Weights of a small transformer language model.
Architecture: RMSNorm before each block, rotary positions, no biases in attention or MLP, untied embeddings, normalized queries and keys.
MLP neurons of a small language model. Each row is named by its layer, matrix (down: output weights) and neuron, and shows model dimensions 560-687. Each number is 128 + 32 x the weight over its row's rms, rounded and kept within 0 to 255. Numbers have three digits each. A neuron's up and down rows have the sign that makes its largest values positive.
A block is one neuron, or neurons of one layer that tend to fire together. After each block is what it responds to, as a language model described it from the Wikipedia text at the highest values.

L6.down114:120195111119125105156131105104149134113131162130079140154121149105141079189126139145118169113095105149111145113133150143095115117114178176105175080124155098108131128140133112100155162146165125108098104154092137133140147125173178145146121036068178203156098146088132080088182134099186106116123087133135133143101162125116135102155145167113158112137097094095069132108118168245160148096138
L6.down282:118062123177098173172112123171114077145102138162112144194162110153092142157101165187211159095126071142144076141114051162058170135137147110120142067087131139108066128148154099128111147120125154112134123144124072108169148085161107138082116115114176111089140175171102092130130111128148118089138084171163151120129104084234130109103081094188073101114146154121101120123131116183086199138111
L6.down634:068100132106135071148152108124171117117126110159098142167152113128116143197134255153124102112097119118112130124104105116121161122138173114171153095172172119113151127170145128110176073157095128142114115089122094129108142186138170105076151107089140161129093137125074143099137119118146136090133094132151137167120079070080136157139153107194145091145133130138119113103124070232101148152191
L6.down639:160108132173098127106178146082118109128086128122096105156089109117145104136110141148106118108099165137099109135096092160127183141147156127108166158161085148162147120123101132154155146154109142121137096120186063123124103172114136150110125048127117133121113146136068176086163092130147174123199107142112079099076140181083105132137108143150108113089136126093140137084118146199093130180145
Description: Compass words (West, South, east) and similar region or place-name pieces that begin or continue a geographic name, e.g. West Bank, (east), Southgate, Westmead.

L6.down152:075172183106129108153144166116166139137113124167122183154145144105131084140211109166163169154124132167153109119127114117108141155083144116197165109122143086137129164177193121127125136127107109097182127134137093168193190173103118111017146162137132122103093124122040142105057140138191135121150117169112056092121033123159081045185153108135125112066094145100113148082077182113161103128107
L6.down238:146137140149154096130144182140122145100144104199088107110135148136132102069123061141123103174112088140097158171094109137126154138146147119149143182188155141146117116122135126098160100103160105112132107109091149183109070111157147139111150074128130114155105077118111102113082152117134126123117179110177156144123172099157151066110159080126102138122130116106147120141114111255113142140104
L6.down447:112162130142164121133169134070121065100141113142117115146139120103147031136091109128109095133144097156151158162111112139126139155093103159172150088175150099072134083118114177113145211107168140119106127120095099150127168139085127126115109095100164176136117133127102115058143117112140127140110116120090148130141102189151101124126088188084152178140122109125104103109125132255071135140068
L6.down1403:104165162152110137112148161029153113130118176131127109151075085154183088106169111108127107129144109134110086137128125155149133093109132150092175105123102127162197089171101113116167149120165094094154150116103131090138122189075151166090094175109120155094125097109099142097135134115120114123166056127113120132158108088059097119135135129139139107131105122106142155147112156251149119082190
Description: Compass-direction words used as modifiers, such as northeast(ern), northwest, northern, usually before a place name or before side or corner; weaker on adjectives like small, young, old, upper.

L3.down285:130143171122101124132118160124110109174121142106131158112124111095141134156143118155096090167234126179121130133133158134146087103141116163147113131094077169120088121144146099154151128163102121137131135072099077132093098178108102140129154123141140144088113142110149097134126165099129160093100142173122120120093127117102102145168123133080146138110150095148130097112138137215152100117139
L3.down951:166133150137106138077080105126130152178122131128141090141162064124209112087138119183122157173172085115102096115130093133082051132087158143084089164143071131100131117090136158096170160080146145133118179110183150161149077174131170148155131116092123155114161165187125122137162097134185125018159107147116138140132172109089100092102103154175178119164137088082152142184064155148175146082141
Description: Number tokens, especially 18, starting a cell or field in pipe-delimited tables and stat lists, such as | 18 |, 18:00, 2017–18.

L5.down66:139041141188168107128100117064130112121061150148109121129124093138118116121164133133135141132092141098124122141107143145171171098097120112136152128158087109182143049184141108133121152175128144151133083129171118105108116150123151081108150072081133103134153105075043159153127083128139092114119135170150087143051115110083122139164167149102153150129139128101150118157128181228097147183121
L5.down298:110091155176183110118148082130117109150119171130120151126122125139153154166086081095137091139115116089105098130128118130138172096092162089133169092101134156184140113112147125103136128128120102163160101109119113148137183148108117148137083145098151151151111146134131152108192125122137124137138116175088169157115142134113119101139102092153146128116121096141123104085128138255099133128209
L5.down673:153130117181126147128132091145108114139112081124177106082119084141104156140144111150132138138173135205104101195143173176119126088114122107092121094120152096130167129129129122183113127119166090124148097116175151185108083141111095121107110077156135133132066149180122106094117175152150118156113162150172107168141112060125136068080122068153096142122151057125163092111187125162135104156131
L5.down760:140111101159141071117100093081123116134089130099171162127135093152166069169116080091149123107159154141103094083187146193132139109166177097157150114146097152122169108119133099103147118145044106089155120169119170129104127213107121092071183082117124107115141090112060129110149108211153124127126087163121122104090120144064195198180119187182164140113139131075120134109142196115136127123152
L5.down772:165161136118134119154171146160127061193099179113131122162097139162141122132171173061094105148119076116126150164102161156154129076098159153128160114157108177165228086101116132057103228120083157142155115101115069089151150139078117084124131083131159199095165176155148147112125157152140127086115134155158167116129075087130177108178142151135127158095123118107098113178140172255108121122164
L5.down1052:132155109207168159102143127102107140118080126147167196137150137139153119078114159123165120133112099091137111192122090120136151146110180129142139138165104137173087145191186133157165107149089126139114083130111146152088114110119089118116147118078095105143080082156068144112108198127202109150121084182096109188113077153081132113181148102105124117148093127101142141114170160134092129108142
L5.down1263:123154124104178175116154167096136106121086159145171096128133110117159160113167185124170086135156092111161135087086128117088133085123163074143162089151126154130116120095132150125131128092111158108124123120166065144064099186154148117128128133126138112112150169147136135099067086075127093097108126217150082118175137063071139101112125112141084159128134137193119128102123139179122114066154
L5.down1968:123119149066164089108143149146166085174095165089098117116115123092118058182119173161167141166162172101122037137124114147159195153098129150149202168142159111106162129120082084112075220119117111102201127123117132141107121134132130093106163097089138123109177133174092163153107117135196114091134086117138135108166157093156143104136147068163140188141081085115090118115082117044089132140108
Description: Compass and spatial direction words, mostly after a distance or "the", as in 20 kilometers west of, from the east, southern portion; also up, back, down.

L5.down31:165138102141101178113163109096167093145107142085138100126143154132118146138129128114076136127097139167121130162169146117139157128208204159190082122094143106141135082118107115143110191146061182110110149082143116139065110150066193180085129121133158129154122195143118104133061091155103149130118105169089094155142144130119144103183145100194162156113144149164123084170153185081192142119105
L5.down380:194133155125111112144150131137089116116159169157107167128118160130123119142158170163113089117098142121125086081126108140059128169120115165093137172106101150122127119144135124109154117182098187136139153090140105177090151129119108102158068165111130088118052131090118142130163099123180081106150149130124162150081142128113102155108106140071116167083156161111139129118101125143141103085108
L5.down763:150128170061103168113205149075094131143177154135086145141103107082129096140132192156108083131133100138132081140136109126142125171171091174112117176100171126146094146132069118082107045131113125132140068090130128059165110102113131149152123166125130161121108149123102184126152188095062149112162084153162163131158147087034025129112100127082146139155113169166203117141135146022097072145148
L5.down790:106116142168146120151113108148121116120121126152157127148100103149121090077136191062143123155102138176137106151058112099122092143144195102111114187176142126132115107110099138130106119179156124155166133120092156125048079132140138149128041097111133131039111161113084118046126144109112103119109134169109128110167179153105135123134200135088082147071090117149107132110121112152083068107138
L5.down995:158112183136125176131149126132140110131113141151114075094124128115109131177151139082141062145091130178156124145165118145083117116138182123121116092092088194152143150125182130062104122099193173092143171185118111139122160132086173124178130086110095119117103136139137136153124126150136195085092143161033096199066120141086116146079097121083201180092129143132103044059128169088113091101105
L5.down1066:171139176151079144166061120117138126101160109161072113148162084111121126139143120135102098131155065151138139104145126181125104102128079126126130108115099166095097152136168143216118160095132128120139123140177085142057076215122148114097162097185114171187113125134111194151206135133120155090135140126108086136139122097138084166178156167142108119171187146123108126095115163012130085129084
L5.down1528:137128111109100148122126154177162140118143169169093164147118057154119137116154101143103099108151073166139081158103105126166134127179144132110084204125132180159180127129145157118147113117129124137111149109161145166110085126083133132135035085145103153132156137100173157093116174136128147064153136138109123128084139112135086239103140142146122147153118145172100141142134149059126069155109
L5.down1832:156150147136111160152144164107111121090180137099107128124130166094068137112156227126083127068174122140163130141142155153125141152176153182130131146124133146141107118132080123174107152139121090127129124104196152149131091087131102091130122118161094152110133102084081114149102144089166140103184146173141086109096156127107076130095032107126148159153134194115111099167126094056099096094106
Description: Number tokens, especially 18 and 19, in tables, scores, season spans and dates, e.g. 2018–19, 16–19, U-19, August 18.

L5.down39:116131099147173082166132170104124185192121169147197134091146128084122147114135126109164128137122133134173138116091144174127193149116159101155105136233119153168171125145090110107080154110134124124129145097127074146098141093172151161126128121126134061129141102096114041142150068109104107148190194163113131207136095099126070086125143081099127136091174134129098076151127057145176129137129
L5.down107:176130103119158247158144099090082144132112126115167177136079153107084194121067080124184150125162162122112161211114070155093146063098122151146102134112119130125156102100097143132115152160196109157102141151188179111113127074121160157108191078149124183177115104106107146122123146077128093175148092121093110129118133127128106140125126101114136128173114171179124133159076125159103104109148
L5.down165:115153057144173072149114109093090142171108150094182136084051116143153156143156141085144089121088185174144149131085184083166107129112102066166152055153116152176039077114163124135141169112141155127123084143166099161144103136154091197123119200145138130208115135060065086146147091138117156129125127155125118184129158100123105148134147089102131140155198129101126137173101159119151095161159
L5.down442:097122198091135100146128076130139145167124131114139172099100105116121056151080154189131117147090108133100090123147084084101106158091117127075051162148108142157127168125159144100106083110131096128148125205118136117130069088089185118136164135153198125135122136120091103047130098114162145133136173187115127187093137144124080123106057164100195138124159129152140139150093133202135164100099
L5.down1010:088065070113145144109131116169120148164120107100169098077117165102076173138053159144165103131141115124135115145136084161088070133075197111111099205089143108138124061126147116133090119058136189126123128157111118139145107138138124169114143092075141146163127146126113126092135121119188080124144126142140037135134097168121118188079128144117174137123155134133195165134132124068110075151105
L5.down1081:135116120129106094140112099115164113120151121126111124184071141086195093125092133093161113092143118150150118141122121093102099111132114121115093113163072191074082051091167140121154136101122131091127117115089092144153100118158171107109159102114201211139077165132057184097191133150163105092159107109121200086150150096155121147121134142090178134103094102069158162108154139233064179133161
L5.down1143:118122150148124105125171121082122107117164150184097137138097123120140133154111223117118137135112107103152130133106141055135106148105134070138081136106137057111179130140122146089056099095128117145153089193091139129154178094113156141080134119121130126142157104088158124154096149126185104132169154149129154197112183171094163157148110112128189089126137102147103138077116131193112137135132
L5.down1457:158090135122114060088176105094105158147120178096150145151069099102197070107133122180162083132074118138144116084150117119045184141144145091094109129147138159112125168192127106148162110123123067169108100183148137095121104117141130103141158146104204106108113115126095103120130140158129123151105109126109149136132155114053156095128089092146126145069140128099221123145075203109113096145088
Description: Word-initial pieces that begin a longer word, chiefly con (congress, congestion, conical), plus pro, en, syn, sea, and stems like provide, break.

L3.down364:139073101140180128155137146077129118185082113141174140165140112112156080117103103172120116168103192113152141097137165159175150144147152127136158074230112183194097097169178145152111103112077178103158110168142142116141169175115155100092140068140130161104169131109111132108153128100127116100132142166069169120073120092088114150104118111138147159097071120092091142146107146255042110148163
L3.down1012:130157102116122104115178141129166113131085077176222166163096155100151137174160145149135118160081136149112113122060074150102132135140206157133176089142121156170150149108116156131129120175093127069106109121132103118103126124075164132137182121158119136185095143153090142168106162182199088161065109137131138161107097131095141081162119135148195191144060073144111135102138103094088115108132
Description: Compass directions and spatial location words in geographic text, such as northeast, northwest, west and eastern, giving position or heading; weaker on inter, centre, back.

L5.down441:093109158128087195151153105116093061120138131124140175179141178149104137132109132174080179097201067108159141154095175125143156117096155074177154143141127135073164140064176146141116162076080132140134105115110044171098071156121147115096121144103154148124129179154152144124121145119079151110133107134138154061116128127158191143144142106188124119085118150145158141136137151091163157171119
L5.down457:152202093153135103122141132146114123152115109142127157175099193129156077062104095129166128103063131118157120107136177176072158094075205153143153129130118141139042086087126135138099114145082080128081137142144096100129110116147113112222184166104156171102163155095102196132130127092117103078113094177146122119109194110132103099120144150085087153151101122151189091135085142255093143160083
L5.down779:186143069169095148124099096110200166146108124111090120142106203134141199101111084144078156049140149129116136116148091086171146193093120123144140110118146137145117174155080092139137153109103139156092133076056071144141124186144097136094130151099167161168093135108154150105080135099101114100129085153099167118061134173160143095143182148124103142119047147125143105109108118148107089171143
L5.down809:229111066121152146088084104137141109165092099121119116111162105095088127122141108154126133107156127117164105129158169099131144162129155111127173155115105102111114125162153155130175095101073125083122070087091125174124131132152073091219127129219130094141110181172119172071092085158127143114050135152096105097089169071173149085103104131130143093092057162099108108115114121155142118144152
L5.down1385:134091172118108091133132133174111157155117169209108105127164133132148120114117113114156159093088156123102157176103064108150141176137201113101086149138119182158147174106108137118133126105123120145123126134117094121155140093129133135111104131142139180115138129142102106154071124123130159155137163170127121098116163138142130062097137183093236105181138124113150145081116095255130110064120
L5.down1402:148114044129136091129061113034123155132123167134122152128134139191143133109171114102171168062154115140118139204162154069130123116063145142155125098056141070111103150085158101101137122175156100136095094117096108110113112094200167123127087124095166136152143142133118158096166137152144141101202143111111107160128171097107079156127122131095127078127083131144146105111095124144129154160136
L5.down1411:165133079114125127162137108170059170149188140186129133131161135123153135164129150169152168116125111152150070127118091116140201116118170088131144145163127128140094150125103148121109140079162123147112115146125114063145130098209146108126109107120156101125090201195111133103078100140153099125104122145145103123127156092147141082113097137158151097125143133165076122079147087255112151157158
L5.down1631:089129056119171136161134107123042115123144173138100157130146196176140139107125139077151137128092132167137098119154115082143139106078205100132085161130120119166106153125108128122133105057156084144118131150124097124169108112201143127138084140092102093089139149198138115134130105138146119140154130153132136094123158089116119161110125137116179118089085135131167209134132126255077161126154
Description: Inner or leading parts of multi-word or multi-piece geographic names, such as South Carolina, United States, Ecua-do-r, northeast-ern.

L5.down549:072150122135124112147152148164128151120072108087154107146146102129090081148123255146147119135126149144109153097150154094120102136115111096126155131160164112150099075163088092110107123139154176138112098171158109106154110137106204110084126159164131085144119116182125143133117137091148157100136141173122127138095136190146132114179177039119159112151137129166120100100075103220195092109135
L5.down1154:166136115137109129137062157112124175161112075142150129184113113134106149164145192129169156124081126151174161105141159099095133124102119125127103117143170125114128091129122102152109105106151158131092087160069122129105133139128121113100123103131105196131148140188131120111127124142150058148131119137117149145094175086160126139145166146141163144120157127131107148137140142255103132133103
L5.down1599:147113089137146093137137075123107136146144150133157074160098149197175095125140139091184082097190170129138129161152107097152114128073166169156112149151116148127117107087187143091087150107134168178108058117111162102150128130116120111142142126144126237128146152165114135133133115184145101100151140158099111117131131101158049122120096113162137107163147118140147139131138120255098138179176
L5.down1628:125062110137163110135097092094132129169118167157134105151111114146171079159129162105168134093159197101052159127186120099164129117077140130142119107158160157117112096129165137106081139113123135138165080107102169143117117180167158147099151136085139186122106121160130095135120143134179088146137132153087155094102199112172083131118092154118132152160138174125155105184133093255129120125141
L5.down1778:118090124155123103125130126086136095157124111156092094147108071165156152127152207056182170101151169158071218128152112103106173107091115109142092132133155151079129097130191129115091145091093184091122074196136179144156108125140113117157094157124128231144149141143103176126152133148204064087124174149116178103108135105230082105103099112115145184132108121134143131116175083255084167094152
L5.down1795:111123161188083176180105153128110169214144118135112206141113087121143119145150163093172161102134158130134211126180117130094144152129145163117085165111152105129121097130201156135143193119112150155139078131115153139159171113156116158095172141157138197166125179121169137108076128107170099115083238154094110129050160149123088167098140121114141161151058158120074142161117102180102143107180
L5.down1815:094136124118126109089091112142054083188154203138070108145126125158133112160149097147107138091127121135116111126165143157134161138067142138136139150122156148171089139189044107140154047103095144171123066149147147108123148116120141193133156174134120151094134125112160092156124140072102084140111113163097106098104151145141100158094136101149165085124143122132102136061102081166091042192120
L5.down1965:128095111119122058136127135130137143142118066099150083132153085102058101149154098129162120092121193097179164148187116119119151114129158166112135128142129149143097112147110128117087116131164118152091167122160118140070120165104154091086153088143134142093124127140122131162118131119084160122061128146130151109162072119127136112079062111095111154127124109160139113102155094209171091095136
Description: Fires mainly on nature and element nouns such as water, ice, rain, forest and river, often as the first part of a compound (ice hockey, river port), plus scattered noise tokens.

L6.down436:119138083199151109117143128182074148147158085158126088122141154141144180089124113137136066124094137175151158095155067124150099147129189149138169107135147135172126094119192138121127081127141165055148092155126155120139049090114091177156155159158058098158116106141125113106103117099146201170113173163154115100128166113102145124112137055134067113176087194111132142138119120067143160121170
L6.down1270:159135122189108117156163137074122142114168154111114145116166139117114113066151193166164140178110120112163150147150139107115158153149114112081131117064119141081125136107166117130117121166128136136207119106185078171071158117137125116153124168113048121109097118082146120148158092103099117093104137176151091169098133134158107140112130195121120133169141148079141184101130117160159143074133
L6.down1311:150119121160063135149125122082096127099150068191107148131087178121135198090143190178107138120108163108151147165117115110154118151170089120079178145147103137110098097139152122126105088098080133157147083097155141171138137123097148159139119164161114139139071138103135154122165109114130130118127122137168104154077206130108078111119125136110086114149121152135106145131088146195106162065083
L6.down1834:119141135119132113118169125160132079132164186131125081112092120104147158127124143140135171146135101125173165155100114119159142212139157127075151157066125152118085131205119090116153110143139116115111164157163139145123169165099104119137149095154076057127124104141125085116162103118084121088104150154123129201139102154145137117087085146182121070187114144100116165111160128213138183134138
Description: Four-digit year tokens, especially starting rows of tables or list items (| 2007 |, - 2005:), and dates or ranges in prose.

L5.down256:139101160147108161080129157101103173091176127130165195143162111134120120150188136127172139195104146123148117128135162142101105123158070145123119120125107135152139199128118131110120115188176158092170072152188074159061138128160159109135205116123089135117078151107078134133149102127169147138125123150108115146101149170135107143139098193050129092120164121071128145121122090131088144148171
L5.down263:144129179114085132152178121091058087143104122083139192125155070111088132149159094124139150184137129145159100150144160091113123176144102138108141155130102147125128127163075127157125151130149151150194118145154130140078123126110194121105138173157137097145088132153066150163181129099140172124121128136116183145153152144159115124111116128103122101118170119159137116121110131122110127081138
L5.down828:132182155142108195089126143146105081108194118083144139160168104134155178124125112130117172152134109136114160172190137080161117091172113158099105141124124110130183099129114152136117137177108130130170113135176101153113103097135157141146103142115079168145109142060165091186151202054119137123131153100133101151128141144137105157126091174095201093137115193093144124059146118096140207128112
L5.down1051:151085147161062125137181123116101117148149137162074148084093128105122109124132182174150159143107154111146144167113115093088123130147112122051121150108110113096093124154196126087143146130080132169135114121160132181102164128106139096151117162135084088121105172130181152168169108106165142106137191110183101232088124134109049126091085126106110111147127091085141152095145122245149109108103
L5.down1195:127167091144129148100092170110078078106121138182132164141133137088076137149188143150119130034159161090175140137147212156114170128125095118147153086098080156114092161129127157136128108110078121124147162107160089177125088111083140134119125092100063131131130181115128136161137102134140063125136140195090060132133087105112127198146082129101134127151114178092120111165119067046140136154163
L5.down1516:182127099100125145129172127097070157100109091103127065082177087114168136150150117115164105114116085134158152174136128096148174095113152106131107098086087096142140137134076125116140132158163140188144129117128084097130121167128109108110115163135102152125161154155144107133133183113146107164083164167134049111152149126084106140142101184125146174152094156105191165119178058045160116102172
L5.down1904:177190104118153133082192094117091139105145091141073096113112121106143128118112162075119134137129146113118146112129070106119049123146154073155089159141182161126058166133102141183149130131145130104081143111101160190127108148140137136106102145188099148151178087081131147140074090148173129103082147149085082138154127155120152116156191123150133119147135216049115148143123132199069128063098
L5.down2006:117171103080097162128090098137184101088113139142123127145155148122137129163143178161129131129162061141143156205132182168129104162121123129190187114122083135122140137160080075078106076109144147113145137099127125161108160154169187194099150117116094109139088104090121166080108090072163109151180081128156123103137131133151096139113121127162084100138189146144083089083189118096049146050143
Description: Four-digit year tokens in dates, tables, lists and citations (in 2019, ca 1995, 1969–1972), plus day numbers before month names (on 27 February).

L3.down715:131119095150122144076149135139148147145125142133112154155143171154102052131108169123117119109094144097130143117179109129154132126105153108150126107143112088060151164185185119144091118116130163106123072128125124151174123155130094134174217139096103170168139155158165093113112118125127128109185131089168142102128163156224136130145172157157103121126150149084103118166115137253133164119116
L3.down1951:185083067117140176133142118126114187129097123115122134128151148127110118099115123131139125077102143116123092125162116130130136117084176121153118087107135152093141155147143113172152107109114136102100119093076081158144141130179102123170175120071112129132094129173155106072071105158114094173180156080157160120149138094189098110168153151103107121159092191119147137144111111255147154125137
Description: Middle or final subword pieces of country and place names, such as Ne-pa-l, Ec-ua-dor, Philip-pin-e, and also United States and Hong Kong.

L3.down184:097092097149139145131096080061145183127120135158182076147152140144110120148077124090143130109196131115112233107101112138121129061083129089151097107159123183123112123088169108157137157101129149168141130214153104158156128138106090106162180118099191183115119162130134134089119101169124134135105140149132085060149149125184140103109106110109083169147110069108142132126113063255117148110121
L3.down1518:180107061124109125171104115079131138189135130169182107075143136156134091162104093121131162092134110141174202086099111122128091113149099159169100085168158108091100108093143090107115141068089156132081154182160149151106115112140119144175191130133130187153139157082121098143114115185123077116119092075127116114069130107123165103095109176125121153168120120103132148111173094255132174115123
Description: Fires on common concrete or material nouns, often the first part of a compound or name, such as water, blood, food, data.

L3.down488:171148175066093079105143106097081173077084122159104125147129141181155063136107255143099092145145098138149119141161145083112110082140133114120075139146084107180128138094115149132122098120122131130140114177123116109105124118136098125118095156134142091148129122144118114153170138144138159135091170088124129170122200131115093152107122134115153125172158126147113088138108098183100143141114
L3.down1476:159089134171152150113152091184129141106087127148119142112133130119144054135105162174145098089150129160133184117125165099202156129113173115101080117135096125123072145134173208158171128147088147134162117107119158123171130106106113120089180153139148163126139157131133115141161101190140132091121154094166155102119175110065111164097140070122125050138157205104069110068140146196137157121211
Description: First subword piece of a longer word split into several tokens, often capitalized after a heading, sentence break or table bar: Con-, Pre-, Mont-, post-.

L6.down1117:104143142125176105186131125129138176157121139129139157208081146146158082156102118181108153113170123092139117102112109135090159143104210175149160081103191169149103125098138182215143096096135120110115157092075173125121095121155142157142165106083154139152144183092156172073122106116175130106103073148110131115089105154126103187131162116122134104109053127172156119175136155253154069092114
L6.down1297:125104088126178115117111158101107155182132154098168108135055125119084159134119095121134144129115132151090133119109153147150128166129110096176088140204103143151105086133134132152127101139135127095119101100075157105117097097133119195104148136130090136174122170106090109114136117118140041176085105070081111169109099120129095147157153120150110150130145098057114142139093132255121074096141
L6.down1367:085118103151119089162148146122108158096141148127081100125092171121141080138166122127108193075080162120138085174137181115104173119122170121167052116165142179109113134100132151103143137157077136188111105128099140139106101094140104112097109089120087106147093135111099128134099117105166115152115124119125125194096156111127066147085190103059102107127191166143121166172143071176119152133119
L6.down1757:133131168142098137135131104107120155142145093113087150136097151159077064119150113132086123169068193108109123144139139148171167091129162200102133201161117147134106164166124129177113118130174092170158143102118101167105148111126139131177187108149056133172131139153139099149117136136121092124130085126104118127130101118070093123120135163111152095155120074142135157159094091206108048138160
Description: Transitive verbs of constructing, creating, running or keeping, often after "to" or a subject, such as build, operate, form, set, maintain.

L6.down13:096106129129171100133120145099042114133082086104139117155103107132098101073134106127179080156062171185135087107069194129147113175160134082070119157100126186102158157188103158136154149148179113104129066154165140152136110148160121109198077143133143145090138180156087118130130126129139122168157192134106099169071188136142099075147152128107179136098164191109123129155100142096095143121137
L6.down565:123158113071149141164071156117112103131134138111171086131125143139228121142140098114132088152128077107110118130121151130131155116126178121102088170142125151201103126129129162161142145129106121129150080089126177097132135103103126111118077176098118131153102173092098146171165109139076128129166108117146176115147137142139124144128162132112180124146113115080144155146143095189117097108105
L6.down1499:132129135092123147163132160031168124070163142118102107112158100198147112170148182029100063147132090134127157151106091165132132111144131131105136150140159136137120139127103072144156091144139113035117034135128116136131101122099100061140073150149077106131114170114123214169115145060177174091120132170142162121118167148090087139132088136126131180153153155064156153134127133070088073111133
L6.down1910:166151151122170143136145110116121094092162142095134162114135182156185142204171176113066104093119105186148084109158115205085137143159126143107115167137138169180167150147125139091140128160149153073136104092165138119118113135091104077133134166100156139147104157119066146180179127157150136153122087155132172134091130144067094147104087104065152154122141166134096127123109150086115104139129
Description: Numeric tokens, especially 18, 17, 19, that begin a number in wiki tables and sports or date text, e.g. | 18 |, 18:00, 2017–18.

L3.down372:138078098097103176169191101090121147139127170120140163173134122087127112145097140144124110099114150138145127135162139129168100124162111114149148120079144138105087183114094111155104138153108124107185159146065100108123093158171147160103108143150161157135155122140164134095180103139168180107171129123152137169164127088173102137207134149134131139132121139143125123160126134037116082091144
L3.down2016:102169105081134111141175093067120195154175185124099147166152144088134170128069120132162087105103193092164099134113090118121130139146132164115165135135179129175104137165086177072113152130116121126154154108132151147075143124140150137135124133154126164113123088081099128167103141134134120098133143198148161164172141120113134090131106213112207117108150091159175118180137106083136059046139
Description: Four-digit years, mostly 1990s–2020s, in running text or citations, after in, from, a comma, or a dash, e.g. in 2020, (October 12, 2020).

L6.down339:158082198171136050158121145139170134154127094113116117158072106131104146117136135119129152057152070084122189131157124129120125093118201139147126144081101072111106126088139114148127084169137133122093139152144148133171085092089121142103095084117137167101147129133134169137135111103181109118113138138117146106099117122210078104160092130136110121099093110073160100113172085152110045108108
L6.down1416:166059135161100134181127146158167170142118130156132090122098127151142196174122165183132215115163109077128127151169127129073111124142082131080142101151157124088138165101125141113130148156068155164129090141128100134097118140139124123130171143141136151092107132135145101164081147151157119098110137137113121120085141185104133149148113113095139126131115111063127146121165110183041185110109
L6.down1535:087167106115092122104138123134134104116116083053118144144124141108118159128175094212101108117118122153131173140112192174144127161190051144144081089150106127123139143093132091134075134123126144101105150159067130161127159186097146158102111173098162127151162135153073100100119142120157153131133142157155123153170126152149112130098046049134130168073130121109115071191080119142152175109140
L6.down1972:184079147155123088212154116164096171152140129132181144091111151068119127165149100104177126124198148095111185125156141169141183122148105101120127124210169154067087094114122139134058133077194174115085150156127134143107117149171098133158164163126105148161121156095070132133162111083189135152091116177127083124121127063144126018075066107086140167124100145141097084121119140195073145162104
Description: Mostly "Water" beginning names or compounds (Waterloo, Muddy Waters, Soil and Water); also first pieces of split words like gas(oline), Cast(ile), Wi(gan).